config.yaml
hidden_act: "gelu"
bias: "all"
parallel_block: false
init_std_qkv: 0.0341
init_std_down: 0.0
max_steps: 7490
dataset: "wikipedia_en"
MLP neurons of a small language model. Each row is named by its layer, matrix (up: input weights; down: output weights) and neuron, and shows model dimensions 0-159. Each number is 500 + 40 x the weight over its row's rms, rounded and kept within 0 to 999. Numbers have three digits each.
After each neuron's rows, "fires after" lists the tokens most often just before its 100 highest values on Wikipedia text that the model never trained on.

L12.up483:542539469554509516485488560544511553510436467556495484475441494426500577489490486502442505497500436435555445444507470531478517481461508470538552471451529504515513501518504478507488515499498481500442518505558487474427520511558452520521495484493473580539494536586471480499535499422558509530511523570579598535586533448513485488558522444456471490540442520516465471541503474549492490505498467469510498504565463526514488523392485485484589439490478538448448421564563503448493443504408468
L12.down483:504576512497555523494589563485474503543492569543489546470512529522512537544502498420482588495462504439495521443529407511498465480518544505548565495493469487452475503462499527439442489474567465549497571480510498475493554559484496480477471483517488457457560450478560577498485452414521551545411535577531571478517490476560518456480550484477526481501537511451460476483488457469433485496540416534503517538501507501509525439496491512459464488489467543485468495483500438605504497561407450
fires after: "0", "–", " ", "|", " he"

L11.up124:451478477527532532531521523519561480474515473573439451528473428486442544463422529495469474517469572492486478519504521465545527493446581417582552513491519455500498582494553619504528519495479582491521486504513608573443512492459544441543487473506555504530502506446506488472522512435501448491446451485487430434498492530510548582525490433521528434539512493533446513478443430547519557520494510420475499467495510496473473549569520543481526445495497473457483498458511552527467510489506491
L11.down124:504417432516503469502523494505475446500497593476513486413582499521545537461485529525503502509510492495506436555501493555535483492475496523469515509536534475520449443525474502493467474454518505491486528591540456504497453435437479483498519488552553499494515496483578481500529422508554547469488422479550485532501503503490511417472548539533523424528499472529395495536507492519475567475477529572463517537392527401470571463618552522492506425479497448493551527548488449514523522474509550
fires after: " ", "ath", " pr", " T", "er", "el"

L3.up15:475487529514514486517557419550505496445576527558520533489495560499424519499487463512434499554499519462545513451508421523457459543467486450499551488545546507511516423491537532510527456555529459548420471543558502388525499536485470499449548516503529469474491519482532535545504440537465405474483451465549528480534497570480584482555536485526497522548498443472478464535469528474489484493489489520511463566538437476497463503524540492563363544502464542492575469470505476520446473574480462
L3.down15:499415511528547449525549515537487534511595558519461506485480499501410561507502463487532504538564574442526541418488465417423515496523524551482482428524526555493478423449451490516489474552437524502480489556487531489522537529556502552524486547483479537488429522490486486550420478544447464516468467517497543548453460530509489514524463510447478498549517513489528519567473489481407481454452454492547547498574424505490508392511545556517520496394492537504499477521508546507482552486479481
fires after: " c", " C", " s", " St", " ("

L12.up71:582452509492575475458556457453482503513479511498456507471529530506571524549520480522514520510521492544502472549475522532519509501566548431520529513512488475493511467520520556512504458491477520514397508532544510490489528437539397436521443430460486464500579530439494447422548452543538562526421541472526549523495413508477450447526588534504499528486535447488503551421453476524445565568507502541545515458469536472495511490502488566471525476502515462551519449579491532496391519497495483
L12.down71:416524506441472597467487519476539489493510450531565596488442475504475443431496448532518479473529569522503553473489532550503494496509494469470488521544488496472456513417530464544506489442510449478550471439539552508506464578509537512423475526394485493466504574524531457516506471492460507499526423446435479512526543442515538539500466531530546488525463488501539461478537517524470556555467507412480505495578544559539516608477424478516472506509487520439542527461447497563559527514497507
fires after: "0", "9", "1", ",", "8", "7"

L3.up296:441478538542595483478472474506578526508480437509525471507527532480500528487441557485483516489523486522557519464535610511569454485445471465456514568449527505506505513509532475510564534523541399491480471484571593402491494469436452513491503504499453447419537546508477498487511486496457507480486478560460559449511552438508482515480509524487494451471403498506507528518562435477549486521524531583532544480511570483485524503486488500526577515509553487497541404496512424538505438456457534
L3.down296:458481501446471464458507556493459543523507641502530621503482576500486468557554521507561563543529510505481513492502452513445433544427503458535458440469619469485489493444492519457470499500464535482481508464512426513513541489464515460434531514522508467520511531521574488420586496495456497558475482512524408475492506530534555476443542518498533471504495499479528536468510466492489496463525425494560517564502520526481480500453498498495508457470528511588440476444443501535455505585532504
fires after: " ", " |", "-", "/"

L3.up489:547559502522427500521501485442454412483453481538493500489504511484507475457505510536455510505510495539498466547475481454512513418555548497492588552469533473497488476483497538494540509616487418519485522476413532480524445492495488444493461533507532512557564569445469472403475483521479486525443520502562465546563570550532521473441475580476523471555468546537467530501499511596517532505481529485447566491448515477506528429495516450497388497479456486462518547543480460439479507520543561
L3.down489:482528557539461512487469462573494553447472504527513463590566493485431548461534460428521539460529427452586501535503563513526547481473481548457499473549489471574556479521512484417471497449415490543519524484496517510455536448486505605497485510438527492516475497474471513464514462475445520556524469532524498429463483495466462431543467491465511505506413487535510538532494520465521551511488587529456531485512454454408521562626522546506531547466492491507489525469470525518502477456548469
fires after: "\n", " f", " F", " p", " e", " sp"

L3.up348:535472509515410518484549490473535513449441512521501512469495542564459552501477512552490431502531494452444450587448500528494530484511510465496489528483501618467505460445502476567493496489456410559480556504438533429486542505460457467544465490538512546465627500470465438545497502474530524480442477549468515477567531473544433588504524460491530422460447545520482490481492480520486497494488542477507513488488564462559436485494529448478473528555515524578504477529405516558555514477511474
L3.down348:458457551439459492498487566503477506528482458476460470512513508414525506459531490481457523524554470558508549495476516566504545516507499550507460520475563490420463427538490541481495470497549487496519418478542419549490579433460473462456465421437539462483484524412524492504447523469511499562551500436520556474481554555453525544506517535457570438535521531562542523476510516528510545464419507520514558488509486452523504470472435494517537513516540472462512484558577517558579448490463589
fires after: " p", " comp", "p", " out", " opp", " sp"

L4.up200:498424521507595538506498471600482467501511482472518529532568481573530479441482587519520511522573498502596508516473503528484494498532464548457488483409493562477429508564532507451533482524506485519474540519488496508566574440499527471491505489502519490493540548503403427458464489511458514504496554473552453464554469486448507479457425507495511443541489508422495483468463473524455435550469537442495517495482451471464468518524594445545456449569504519532491519465492425574459550462496514
L4.down200:547491485522582435448494466481502429485534470535496499481488489559527410406490592502521550470484537443637486478493521496456572490493491506533492455532489517505520427507500500491503433437422470522473565485513510496480535447459555511529544448490455483495537494585485512439369513492507498490463463488523433489572565506540479544569430569515525450521514514514565500488492469524513513468521477532499508514531566525457473514488453509505500501456550528541457534518576469515454494500480556
fires after: " G", " P", " Z", " T", " D", " V"

L3.up125:497548495498553551481568441459472447465459520521539519554512495535514466446542484519537536419538520509505536503519442474433477522480434492552551481496492533513444548566487459531516491411490526490487556492486475404505466481461464441479503471559470525509507490488418436493501484490406517448549518478482472477496504425481535448495472552558482443515506518489541510604528502583495483466499578526500583469468561474534447478467513531572430486485568456530517508481524424522485506530577561
L3.down125:541522449529560425452504446447460503473473534562510523478530488513501462542481571504587497420501575518509515518472499547496555506450442452513533501542463480505545498467485498427460529497526484516554552465491612513457432527521493550500577512465574498479534549549427506488470527474498465446530549558490480460482440517531496545457445557537497455498515480433511473470493474555523476510493431540552410516511482506455420529509514442558510487490406535495468562463502450502557567524510495
fires after: " P", " p", " pro", " h", " H"

L3.up188:479488448423501497532548500464487453394581453561522459483531535478596481491542453522467469467515518549536578550500509509450495430497461493525485456470539523525454480546448438511518498550498502529476486546518548529529527522430477504473532397486478508493560510525544395499512502511533502459499520460567502523499512555510496437490526588439546499502478447513472441507520383477525542578528536472468509465472556497428528501467485517544459481505550469513570478481539432537452547497514470
L3.down188:489474432428528515547457495439464498574531578496430478522496488500495555504443465555521481470516465494505478444496418531435525462529441526465424503511544490465536456536512488460494523485510584463524600485524453452495470545517559479463526484466501505519595521500474520479564482464527486538540516514500417626466481508492521524443500506507492582484497560498512543568526498482455537489459497508436456491560508533545448517512400497520531458548594449472494507522530424464497485528483527
fires after: "\n", ".", "==", " F", " \"", "==="

L5.up413:534475456425528575496482529600462439536491532511443510533521516438587485432555480566487499551440526452484556478481529515503515518542486422538561572465495510499502492504515546444484575487445513541476511500518481450548504495500455459500551441435505565576428540466539484519461490473512437449533482442581467495516496470483520522522520516521461468434526452473413463514543481538550476563543469456572549491500530509621467455526449492527492547490480501462502467533532473498482477493501494
L5.down413:500457382541507508498485506527508501484533468492507583501463477522515470508496496433511536534516475524543573496470497496479378501410512463510511511541533438484557539505473500434496570469478467459558488515469443552469452522584528480477476502472545471509503542586526483525574473518469519580491462462529491499498568551487456505456555460523433543493416499504451543480537538514559595534518506538492432475522497575515436499497455466472494408532546428567497506538490471481522492512452497
fires after: "-", "'", " t", "S", " (", " \""

L9.up43:502475577545494586568537606540494514491535457497422427547542511524545485519496527453517502455494468549444513534461514591453520497538448541563506558447516486472472520493454540479496511476444548490498481518447528477538498472495480480445523553473471430531494530531531488520478499502472467525518522655526461501521521479518494459497530560463463538523468461534529475496512479535525582486472535517476444535445442468545543473490495491586559408495466462518525462510418459535425517513552503
L9.down43:541517448437502435528608536496560473446483548508511512492505546490540436468538565564502494524551480484480453497497471512449508512495525500509463524459528493460484500418530454505473491431537581504543496502492493458454543546510493483497526513438548591493522544449476548418483412544485508463471466411544490500536497452455500451422516481558457559510513472471529557533499407502560459441483567505465502461462520485531552465520490491493544627504520493489516500538458557525481475542564485
fires after: "9", "1", "8", "2", "0", "E"

L5.up193:531552431515509547550536561481473461457497524491492455546513427516523543505584467399519530463479505546528466532562496471472547495576488532423553516438461440501473526522444512510492423468495499464571529418500524534448581500498476530482524442515486434554489550512437480512447464574453487541478496616474495546472528481534496456527489485468480532534435503578567434491478551500494476456487539540455498525417489477524499487455485450521553510547534463517481487514535479479476456472520435
L5.down193:542584519517464550483485492491462520475457552498508485547465524434456478525453541524477488476557451516533496513483474541473518546454519428459486470544471471510511440519503494426471554473507542476470515499448495406474521487450532517454472632496469501490493487479391528516516468517441490504563472550513494531493541534551501453452519444495486484518465545482522492497520520460478564475499441498551460578541589531451530578434513397529582542530538419563541465569514492528492517537479501
fires after: "0", "7", "8", "9", "2"

L8.up188:506476519528548484528452419432534531502450513453501452509453413463506510552453549479486447527551561457495518551505512470575490537516480524447487479449515529527517444473503558460482374495509519473486521515493494577435479491483413457488531475525376549460590511506587458509487510437584519472524563519558498499449550487539462520456442498541476485415479543539490549562467446463503459482522496528512473511513475560552448524506520520462514530529475561491480518563528514520499511518504498
L8.down188:520483521533491417482529457495419482542541491541483561458465467475512548549498521535523513478507521493546526510424498465502586489567534460542427504529549511439478477494577448500531489454534477442518400485490532482503479553504495496430427532495480513471488507458529466524469578461583521436536558539456435487510504553577449497509482586505500449423460514519521537540483524432491492504511537476431461479487486529570534464465524544520596523509442502537448554572482501543476485538467463
fires after: "===", "==", " ===", " pre", "-", " =="

L8.up377:492437484511453517491502527537447494447511476473532487574543515490496479471442488478461542417505473490436507476488431454532488487510553541526511500472513533547460419523552520452477554527606531514512480561524471509531499566484469497582529459539576488526508456441557529491478510503495523513538490451580583497503486469477400521552496427495392474496456571497477520487428563566487524519478527555511482472506445482513551463446541574507530399474475493512449524565486526445502485504526502
L8.down377:487466518556490493485497486403477536537452527502469557502427496631481476467514510479434510492468532540439533648512531538521527480476498487589482487526500502531541483464473512490501461591498405539569527513577579563508558468489455570453409477507466504471467510512423516452515527483527450448526526467486488490494548461535484441468507518531480462528507495461517468501513518566462470487507497486526549552522515402437494522524545486556486508449545522496485492500482495510513468464487427
fires after: " S", "0", "y", " s", " K", " Y"

L6.up209:498511505529489488452525502490456499411525501469470527534522510541514556518485503457524351513555529500494523496447567493467573431537500476503482542531512488524507568495475499505533483458534515527481438537464577483438497511542489518533517447569501517497557550515508452493400438465517468564436429567462542477510496481492483475544459547468491485580440445496542432476465508495515487505486513524528568446517494424597513471563490567485579459521398454513478521530506469496493474524544481
L6.down209:505403485482431516560530553459522453531442531495495551544492491499498487508475475419493511495502485498469531531532490546513536515477505526449504408530509508509546543463458520481480518573482483503514529525484483412489586587507472459572453471461541480464479573563517476460453518525478503522438452477506441572491524460482551528478543470471566565582506459501479555453494512482537507456460558569443516511522465569500517500508450447509499494485536514507561550511496415542483458601423430
fires after: "9", "0", "8", "7"

L12.up139:488501464541571575458525469472499582411481525520452552485545434466527426449539492540451507533480559417468536478528463482593495521423531454495532453564420485546536511559542485496467510498410480491487445596516482495583455512503469509535524502507494455544559504508493481472588518466516521528461497480473547475516577476546509519498435511582521487463524478466472525519465462474462541518476486517467508519470518437562513484457578481425485519471465500518512510522421495455520526526526559
L12.down139:450493448520482462450502515508483612525464480458559483478544485508493458475483534538560484504516453536477516469551449520482534506481519540587526388546491553592528464440481526499419520536436498489460478597496445518554558476441562517536388551517528532525534472490506569520522505455471480527482444434488446451501502446506534493551440485509451533523513429500478458503562527574518474522504511480531518459566485454485451561530492490489536537442471458500471533494483515517494492554557453
fires after: " ", "==", "-", "–"

L10.up452:494531500489482531466485541472566553486430492556521524407523474491455505523396528506528505429487528449439480509446478567530529466496522474461507497491547527561520485534513535493514452456530472555462497526499507507489440532466494553497512496476565541536508556520537479514514470387445449487469462527522525423562484490502531510496515473484515495501463524533537401516470420544578461542459437498462465516487513470533504554530554513494642538501575486488498500411511457447459516538416526
L10.down452:479570464654526552511509451461478442494527484538441495536523450451534527493521509491526500502490502510561533529521480544523484494476562518502527517484463512490511521506492520539482466461498527485571585494439492510560513500496415418588498565449560513478511544463427446497591474476513494512507426628502488502411419502514491472480503498514511479508445458498521479532511525503506502547476488477514523462456523483479469514506482438438513500571471435390428523506461557508467527484534494
fires after: " an", " in", " a", " ", " to", "est"

L6.up230:541563526450492442428532469551515541504521555502540520504505509490546496589518502550542451462479542486526563510488514509460457501476514479483526505513440544468438516508485470432547515436508443503442560579489555540558429490514509544541561540610494539494502498491487468468523444529473467514472570475453556499519446527430460467441545445615489475408457537491455491487483573533428474530489478513520472520474466469510495431476524446518526496404505496463539513513536482533511548458470542
L6.down230:540541433483567509471419536505520485521443552503525539524537502562486503532518458550473492467496597498539517470444525556436553493524444448473504460475508526444526526510492455401568490440540416471542534401524482500541509490572566561475530535513466523502498484512471500516527453523483514468464479501477478492547516506499518554514468442539507471503575530502463486433522464515499510433588500579563518518466510462467407474502462456511386504493564530486496489541518426525525514437515512
fires after: " P", " Ch", " p", " V", " K"

L4.up283:466500434451547433501522527530425598500477500490516436531514554504503468425451421494535422561498491515443483474521543426597448497552512475504550506508482532541432522436462473527544470528483453533591443511568477456404532535463523448519532507474511482475508473511480508519435505507514520521421501583555552464461548471474489536468624521563547499518519534494560525548494479453539496525533476466497524530447468522442492525510475509533511543479513497509512527461499466535450527535478482
L4.down283:436530419550566381484484489505447485464462571474489554546593479490505469481502528502529457535484454523487478557500530575500467475510427562509476458502481520507500534527500502420503525541485449448438499503512504555481547526512510531438524464563511462519557489490571486524527472482464554474473420483554496527466558559529554509483517508525540566429496496539503513518465476489448568497507488499548484523434485505417455355517497455451513551506513458517546547434461476516518527503494548
fires after: " ", " |"

L9.up206:525506502506580495527547552453536526482505518451478455492484475460515464517531564537480534499463432467486456443464549509517587533465489414529508568428437523550454517521544401524562518491478508556506487538502514491469500465483491445516514459510556514517522549629552462516528432538497527502496528525619573525562486534528472544567477493510430480549464506550466445449453507415451552545465512491470468543485536448521479480510451488492490435474486498510510505525567479478495521432488468
L9.down206:571434488547520609465497445496513432593535490514516447513512466503486400471486486525482469514511481531517606489471553510433505468522435437544500576538520528557519472448485503502433551464576470494536527517488510543521622488502512488521567476506463471503519455577461513491497513396454467429557508555503435541510539480501507496489561453569471493431476537534511506519458477475456487517485438548459460477504493520508518468470561489462479473519530523498480499452471472576512479532513470
fires after: "0", "9", " c", "1"

L6.up242:516482532526543558534474425519523577460504529517518578534499492597539527521508449478490538455469485523498515515472481490529413554532502450469564465509521523453447520526521526425547500515507516516482564522414502548468520444515482562529537546470516441469474514467418494570516490474529505464490501449448534520541443469476525518516445474528494562438610540461483472486432464522499421479596549446496490538500525472532450421481569542488549526469477439449547532477516470500433496463470488
L6.down242:522503474503451514563445561436480482494468494566433465499463552507461463477459528502501550489505547421476489528480496510491490485522538494480545535513587526436524532529553520427448420499545578534577469482425497508402539480454474563515529576529594473495485510409455491481488484466510517510549506473496533554508490550436470501536537490491523473512593488493452474510519450528554473605454442502461488547502538491470519493538525497442512486490460468508512467569461509472388536500511473
fires after: " T", " In", " in", " the", " An", " an"

L12.up78:483534526463572534503450474518502559491494539466454522516462528568431487544565499443432490494483465512556437511531506557464475519489510539477546508477470520543514526492510540531501483542516486477535437458483515477575432544494454479471456505614547479504497478444454421563528551552494515491463498510557482473500569507506461491477502446527558481467468509515558494462533435406471519428537537507509450530506420464505525447484472496507451448419471466493541476473512528566592402506514586
L12.down78:468572563428456455477457478451539494480478433526543485482560508448539492485521552432567518483506557537488580517515441472478498539521457407463469434486491572457498506537542477556453482502501454460487576522483491505559502460461456560491477558484508503485525505473491515476507477483475557470545466509493510479489522519460508399507575509466454511494512452588540512452539464516516550553519523588471500463526497580514536507523467534485547446550562441559558476483522490440460511413441542
fires after: "\n", " y"

L3.up155:504560586460511465523563461533400476481466513499495450523515523454527479486485538538549479480527496520522578477521583477518445520576470508525590522459437559406461535470524548506480548546529473471549459491564519558532483489525522544554471519503518468502549441484504512502504486522438483537446468591520486538524558521488497488512484503438458555486435483463515540528486441547483509443506497585433519420477447459385550508513534460516491472443469577514507518505511497562535496492478476
L3.down155:539469491449578480466543492505474520422527465451504484581534494518493379418544460533539455485496516449536508545473491490542502432600490566528484492507552510498497480476456517454524530482524492440541547497511569516495534463425505492490479464489510531500471497556564494479510480537496497558424516542486439431464617517533508508471511541484454557505539504476522517488432566455445474541480424436497540539479551550531518484544530542472574514452494505456500458464515515548494504518449406
fires after: "2", "5", " |", "6", "4", "7"

L5.up66:517425483528538513489493507480489492578518532452505475487435439508539462483478508532484460515483488518456468517545482507538543515476499464359559530471472520470499459515487470461456549479520571514431441516534478487486484514529439494446531491462491523549550424466556504500567417517591468452465509513569506404566479495505490444453503510406502453566465485523523530548483433468522507501536528498445560528513497552543475480474527493542562568477505536566481415543522443461491539481492434
L5.down66:421537450441557472493417533533462481511492515468478475483518472578527495502489476499521527513558530510482568468523440499477434447421502501553391493528441451410544459514587498463562470504519491551440495435461506478494553514523535493376545563494487506528532540512488520463493535474508521559468530513467473594414523512537471503506417529526457515513516490479557545531541535502471578458504437525480499489468512510501511463481574549495510560431547470525528478554504530469504479535511484
fires after: "==", "\n", " was", "===", " \""

L9.up437:489554536521557517506565480456496494527526506512509505499455454497559427519480553482413543525519492572546427499475474552480511622481480463541575418526539548502429511445524468541497515501549494557517518566502473496443559426471535532563516501475575498492539431443517451568520457458504464464507522505496509589530558476478440456472500537534563447485506469514420524476455448473420492459505514534509467522488534461528518463519532486449484538487408451443481506524501531494519476458497543
L9.down437:479500422519481493418468499486496451501515540459519511530504489567466484526473489527476506506587519465512410538449459549521515499448497536467471476590557574449424495425517493514445476551500536567550524458599485525499469553508497517523434458473553540489513480529465563524478496518544494482498521485512462460461472474512509517556521483541503521476475521542548491462541493485476530528560555538494480486591513421477494435515526522499458592510575463428485486443524559477449400442541438
fires after: "0", " M", " P", " J", " C", " E"

L4.up459:462506518592553494487508452516516536531466451452527585510469511518508488556418522522446531485542487439455558459521494511517427431551516463492579495523561507606483504467483448487575446490514563517464448502503564481508480545454453492576542474441443495537560598543492521482511493520513448481535525388505456478491483468495500436448494488507485476472480494460528474463572494502482549522518551485568501516508561528554523475464462437546476532497512461422590464503523459515485478492520500
L4.down459:516486451435545532489504550456411484525578539565471576597560533472622492497512488491564522504602514480585455533494537547525479483467485475508526453538477554477509520507460504506481495542432501476483437466520451514486481440477505520461436497470513440559508544539583459463550503410531453464486486527526516474515445471529471428472483529437500483538472502490530592531444471455505487551516470482495458465450545499553458528475533506533464531497526474530569430504481481450515499513471482
fires after: " \"", "==", "===", "[", " (", "."

L6.up80:504513467444444492509417465516572409525508450595513525537568561507469449526495527510503549461519529476462432541461569591563431453518477454522497510530523537544509532501528508425537463450450600569484469480551447534539451540520535489525532447499498525479509492476512487556473490511529495493489473450531529520566562471490467471480471457511500498416497568587533491497520448537481457532527455460529484491562509560506490463441479584529494465533436522485464538444497486439505483455494477
L6.down80:487468457517488572506489475496486511546475492602487484513465474515520531514483473537531547508480418522507493455484451501503477552489508475542454528541529535483531518458485464479469564519466551474514488602437510489425463507460466421495440590565424535517459474551460415472468483463516452556529477520555520550510499474554369520474460485485540508507490593526508518485478446469519507493520579570490440548576504528487513474513586473516556523587449515455477471487480491510542449482504465
fires after: " ", "-", " \"", " $", " (", " as"

L3.up448:402582489498508480474449461542507496446568440433484506501507515438483419613526467504469504454476437473459495491484491526536536589539484408508481545492439495493540495468532517448529515453502516548531439454532555505549517486451568511500474539545499483495468533416420483529435492517482505467621552525519473478523513492451536480576519484511496531555480492532517491551506472492504538563527576502532531452483487460537534512473492520513530408444491577427498488473489458494499497512545471
L3.down448:510484487477505542483538512478498516500570456529468528537509469512531520572538477423493445510560522567485516469528494477495488490404452506499573435487416473453533509519446467524507521612456467553531531509524506548512554553479495513505458557531541521575485462545464443572453519480421409550540507519455572446464483539409461458446504449486489570516487503485460519510440433494466462501467483498551514451500461516524493548550539516513581542481546527494449449546483433499487480517475551
fires after: " t", " C", " T", " P", "O", "T"

L8.up2:523498510508567483541528517477515508513471493509534474495504523469522495561579478473464563498530547497527559530488398481535579508589528505457508475465466416503507546496519470394507486496454480527461476611512517530550459519526559502500537505512485538542466464459390471404536485467491555473532538545517516500504565488492509486522495550493463548544473506497429532519509442404515420506460496439495528484502523454507540468550540555516459438448597539477482452434528462454469462489481487
L8.down2:481618527430447558539521473575508503533464504381474476504534521535492577492489581522488483437534436582510455500501468540505399517484509524459558513521482501459487561560516469497480488495523421472508511534512476526502482528576526528494517499493515502588543488515475514513472511527430468530555505518527466460475429574498497440517481430488493569471407502483469516453479505499423492511451442480474526499504503509462553463582486541541542506447495487472435444511476460497515493510554573
fires after: " G", " C", " A", " P", "F"

L3.up398:486510446484443475510572535546476479522430542527578500514462451513566479515477470487482519510421516587459542542450472516473577536500500536473488538498532554501460507545447494452528463546498533501539519569537496481493573548550553436465540449514494521482524497459414496508493556547480469477511483468468471530471507509466506565384541504525506486444490424527507507536483478475496498483519553472509570497390479524518518468516422432488498441523447584430511455483479485480505475596432487
L3.down398:434506497506494500505472451618500564496443557479463499541488552489522461518496479434493478493475506529523429502535520495493491500534490525546550539486436460513500480510543484502541513483406531464527464383507510539420532489475535453524504557434470554507495546498462505487415516425491563533476506512560460483421497543505503485478502431529504555517583519581564525506484558460472579539541485536502508520488486367442493476447528514477526548489519471528532462495475493427526532541545448
fires after: " |", "5", ")"

L11.up162:540496456550504484496503543470491533478563590427476540493499470539478528580498508519485576529531441424455453514470526485504472515518518474441492516502540492445503481520558508526470511553538463479550506512530502468530377552465521483485526464560536495447508556503528489500539432502462466541422520491537538507573469508545442486514482517511569524487575483460471507499453484454509551505561503470482494468520457491615520490469419471449504472483546444432408502396428437513527490461522515
L11.down162:460504603493481436469531451445466471508527464451512567496466494535511439479508551454556457494506513555516437535514484487506490506478456474571508548474538528560497461417507504515517560517476498450475511476443497505543488432487522571433417555500521502536491453500514494477525549496423483428522504545500475465562569511487509510472568546528527521529556593503474482511500533513493385576490440483469549550565519466468425493487521529547532452513532479421522488522460517524546572442457464
fires after: "0", "==", "\n"

L10.up483:532437440494531476508422469477513524519515484491468555517497426516511555510494526490555522509529516496552446536455475517545408535564550468435537531499539479491505528487508554501509467482447517450518511506496486465428551568501454491503508487521450408491493487434467541559565500521524492421496470581580480546469463537566449485556459505423518522545514477451486489501466466439486545536509481462527540484557556493435611542502537414545555445450442519473473450503512533454513497465545544
L10.down483:506521438515537502525506466564440535541545545514517511490546488520507490538504576552465438523534415514488480484485489438476540491387501514525542499497457428505518532491508556515576510521496492510444442540535463442533479418436502471474515629554516503519517483516514560463445523467511474491483565527469540468447440432459554468508449531483482555464572464476496537417515507489527539467567533497485424481432520523497555477488442472551492461456508510510473491522475571441544551553552490
fires after: "==", "===", " ===", " ==", ","

L4.up278:553506445474485566559533542518420395426496430437452503445548521486499472494484509510515507479538574555520519469556537441523570496532507581449523470456468488527480508477449484455504563469430444461583554535513552504490427520544471506479488465510495450496457516529496544456488477539461580488494471486478505491553471541550538512493511508509521491540502534535487437512465514459485514521507523506496506449486465493461548397448522546570460509533428534451508598457528451516481570554534455
L4.down278:545475500453491533541521561484492526520444546510439503490480495551597490481531547542486540482485459518523497506510508479482503426512491622477493524512446445512487484592500492464532510492633582510534541423450489444496520434498518509470493530512472500476540480502443564537531428543464534470453529557458552553453525497463447479497504506474472559501471474471515456409473545462475497408497489546541495533437410503481500480535407542511537513476564443522487561504533506447496517505466490
fires after: "5", "0", "7", "1", "3"

L5.up341:553431430518443451502456351526463531523523480499531538527529508517497464483525501495478474549559594413478508500527484464498557443521527514480511482462404556536547479484536522555523479556475473500492552546461497479518432494585469555532456527462461566471492486499535492434479511506490494491523569485503529498529570493507501434574428522506535479521481525486499405470500494500493495395496510482462530505458461544544522550509524568540451450544535518484468447470488460453482527460528433
L5.down341:488568541582477482535590510469520504524514459437476453448496530472432563522464556485430474478539452582487572537521532478458478511550552575503500428468517462520555548518466481507531533535486490501497561531520511437442519439480432529486539492518435495515532481498471490509541472444484499460476518588448534466423509537447409489491463565546582537522495424480509485487470578517481493499475472541510474536506505550511560521447459485523473586460436471490534510515476550505471519471428485
fires after: " H", " I", " G", " S", "em", " C"

L6.up419:488529485498528597581449491525556460481520486526479479530557438457495526484448501452532529528512487483535475561518468447526456525517460520460477464497493450521520481523551557490555425494504563450435479522491544510508420536410471551447499544429478485549466500465457516540479536448533492411459480479542515485538492518593467458619451425524533500563505599462493485497428517500515525538501462516492490545530519557438477523491549525492541448544530508462495498490471454519524478429461558
L6.down419:526508537552559553490533550434518543504456541492485441510517531482486469514492482536531424503450413498489499499462518533528527473491482482504432516491473522490568490486492510487491446489477434520518493445515503501522588462529565445549480588611436516533464495530471576446539508585511493483503495500477534501544539546409531450468537468453530496529450444514493516516570421510517459506446432541558550461490486505569464488561559439507468455492514534473433522510493446386475526527494469
fires after: " In", " in", "or", " ", ","

L4.up433:500482609577549443520428521510529408534521447470481529499453519519435495455491497534428501531451537575493425566538507561510493498528542514478531539511518489515472452518532520508547520562536471548454486573524532557454509506510563480518494475517522436503407494458430472480462495546549422511516485491509540516510536514526474432516514485436526453519502409543471531527499579489452572476446452483505522540523539419525541442544476454515474546509441539460459490471496425533515457479510493
L4.down433:484445461492386443485572495542502504519481450507482531530440542472495511487541432469462535522498507446527487513488465547491550501490538476524476473555489543501516511473515432506542550534490534546512491609548503552505546477494515525566466517486415436505527447498537512446469522536569431487503440536565542503543478528564430476506459599529558517391496420431473480544503535480526504507444519606488485541528481472452502466544510509501507468478490482514491465497467563483553506461430457
fires after: " G", " c", " C", " J", " re"

L12.up82:569538509529521470405498522505514479479436506549492459483466465471495581516448448495507488555484491562469510552495533454505566447452445444497534493550466432550513472514566438536462471489526532485521473482507490523516586476547546483463577501484462428450544495542537461489499480435461541427483524559518560553488488528507476442506528563469461425557498538509493524464560439392508498552494537485590469593531472515578503489483479468488489455471525468458523492488546474547538483474537471
L12.down82:542445406515498462486478545519578464506487437482496517509518478467624480562440485507499551451437495485512429511508592517536521472455485448569543528542521530497465536455555443544482502479531555442468547477529480521467557480486468539462576532489423402510462528513510484479508490426533539484501539503457537473517495437529544435520469460492547478489464467506493508527497532535485453413509454522493504511474498561504509488522529524526509491500548494555485445527499566634472492507550424
fires after: "1", "0", "9", " ", "|", " app"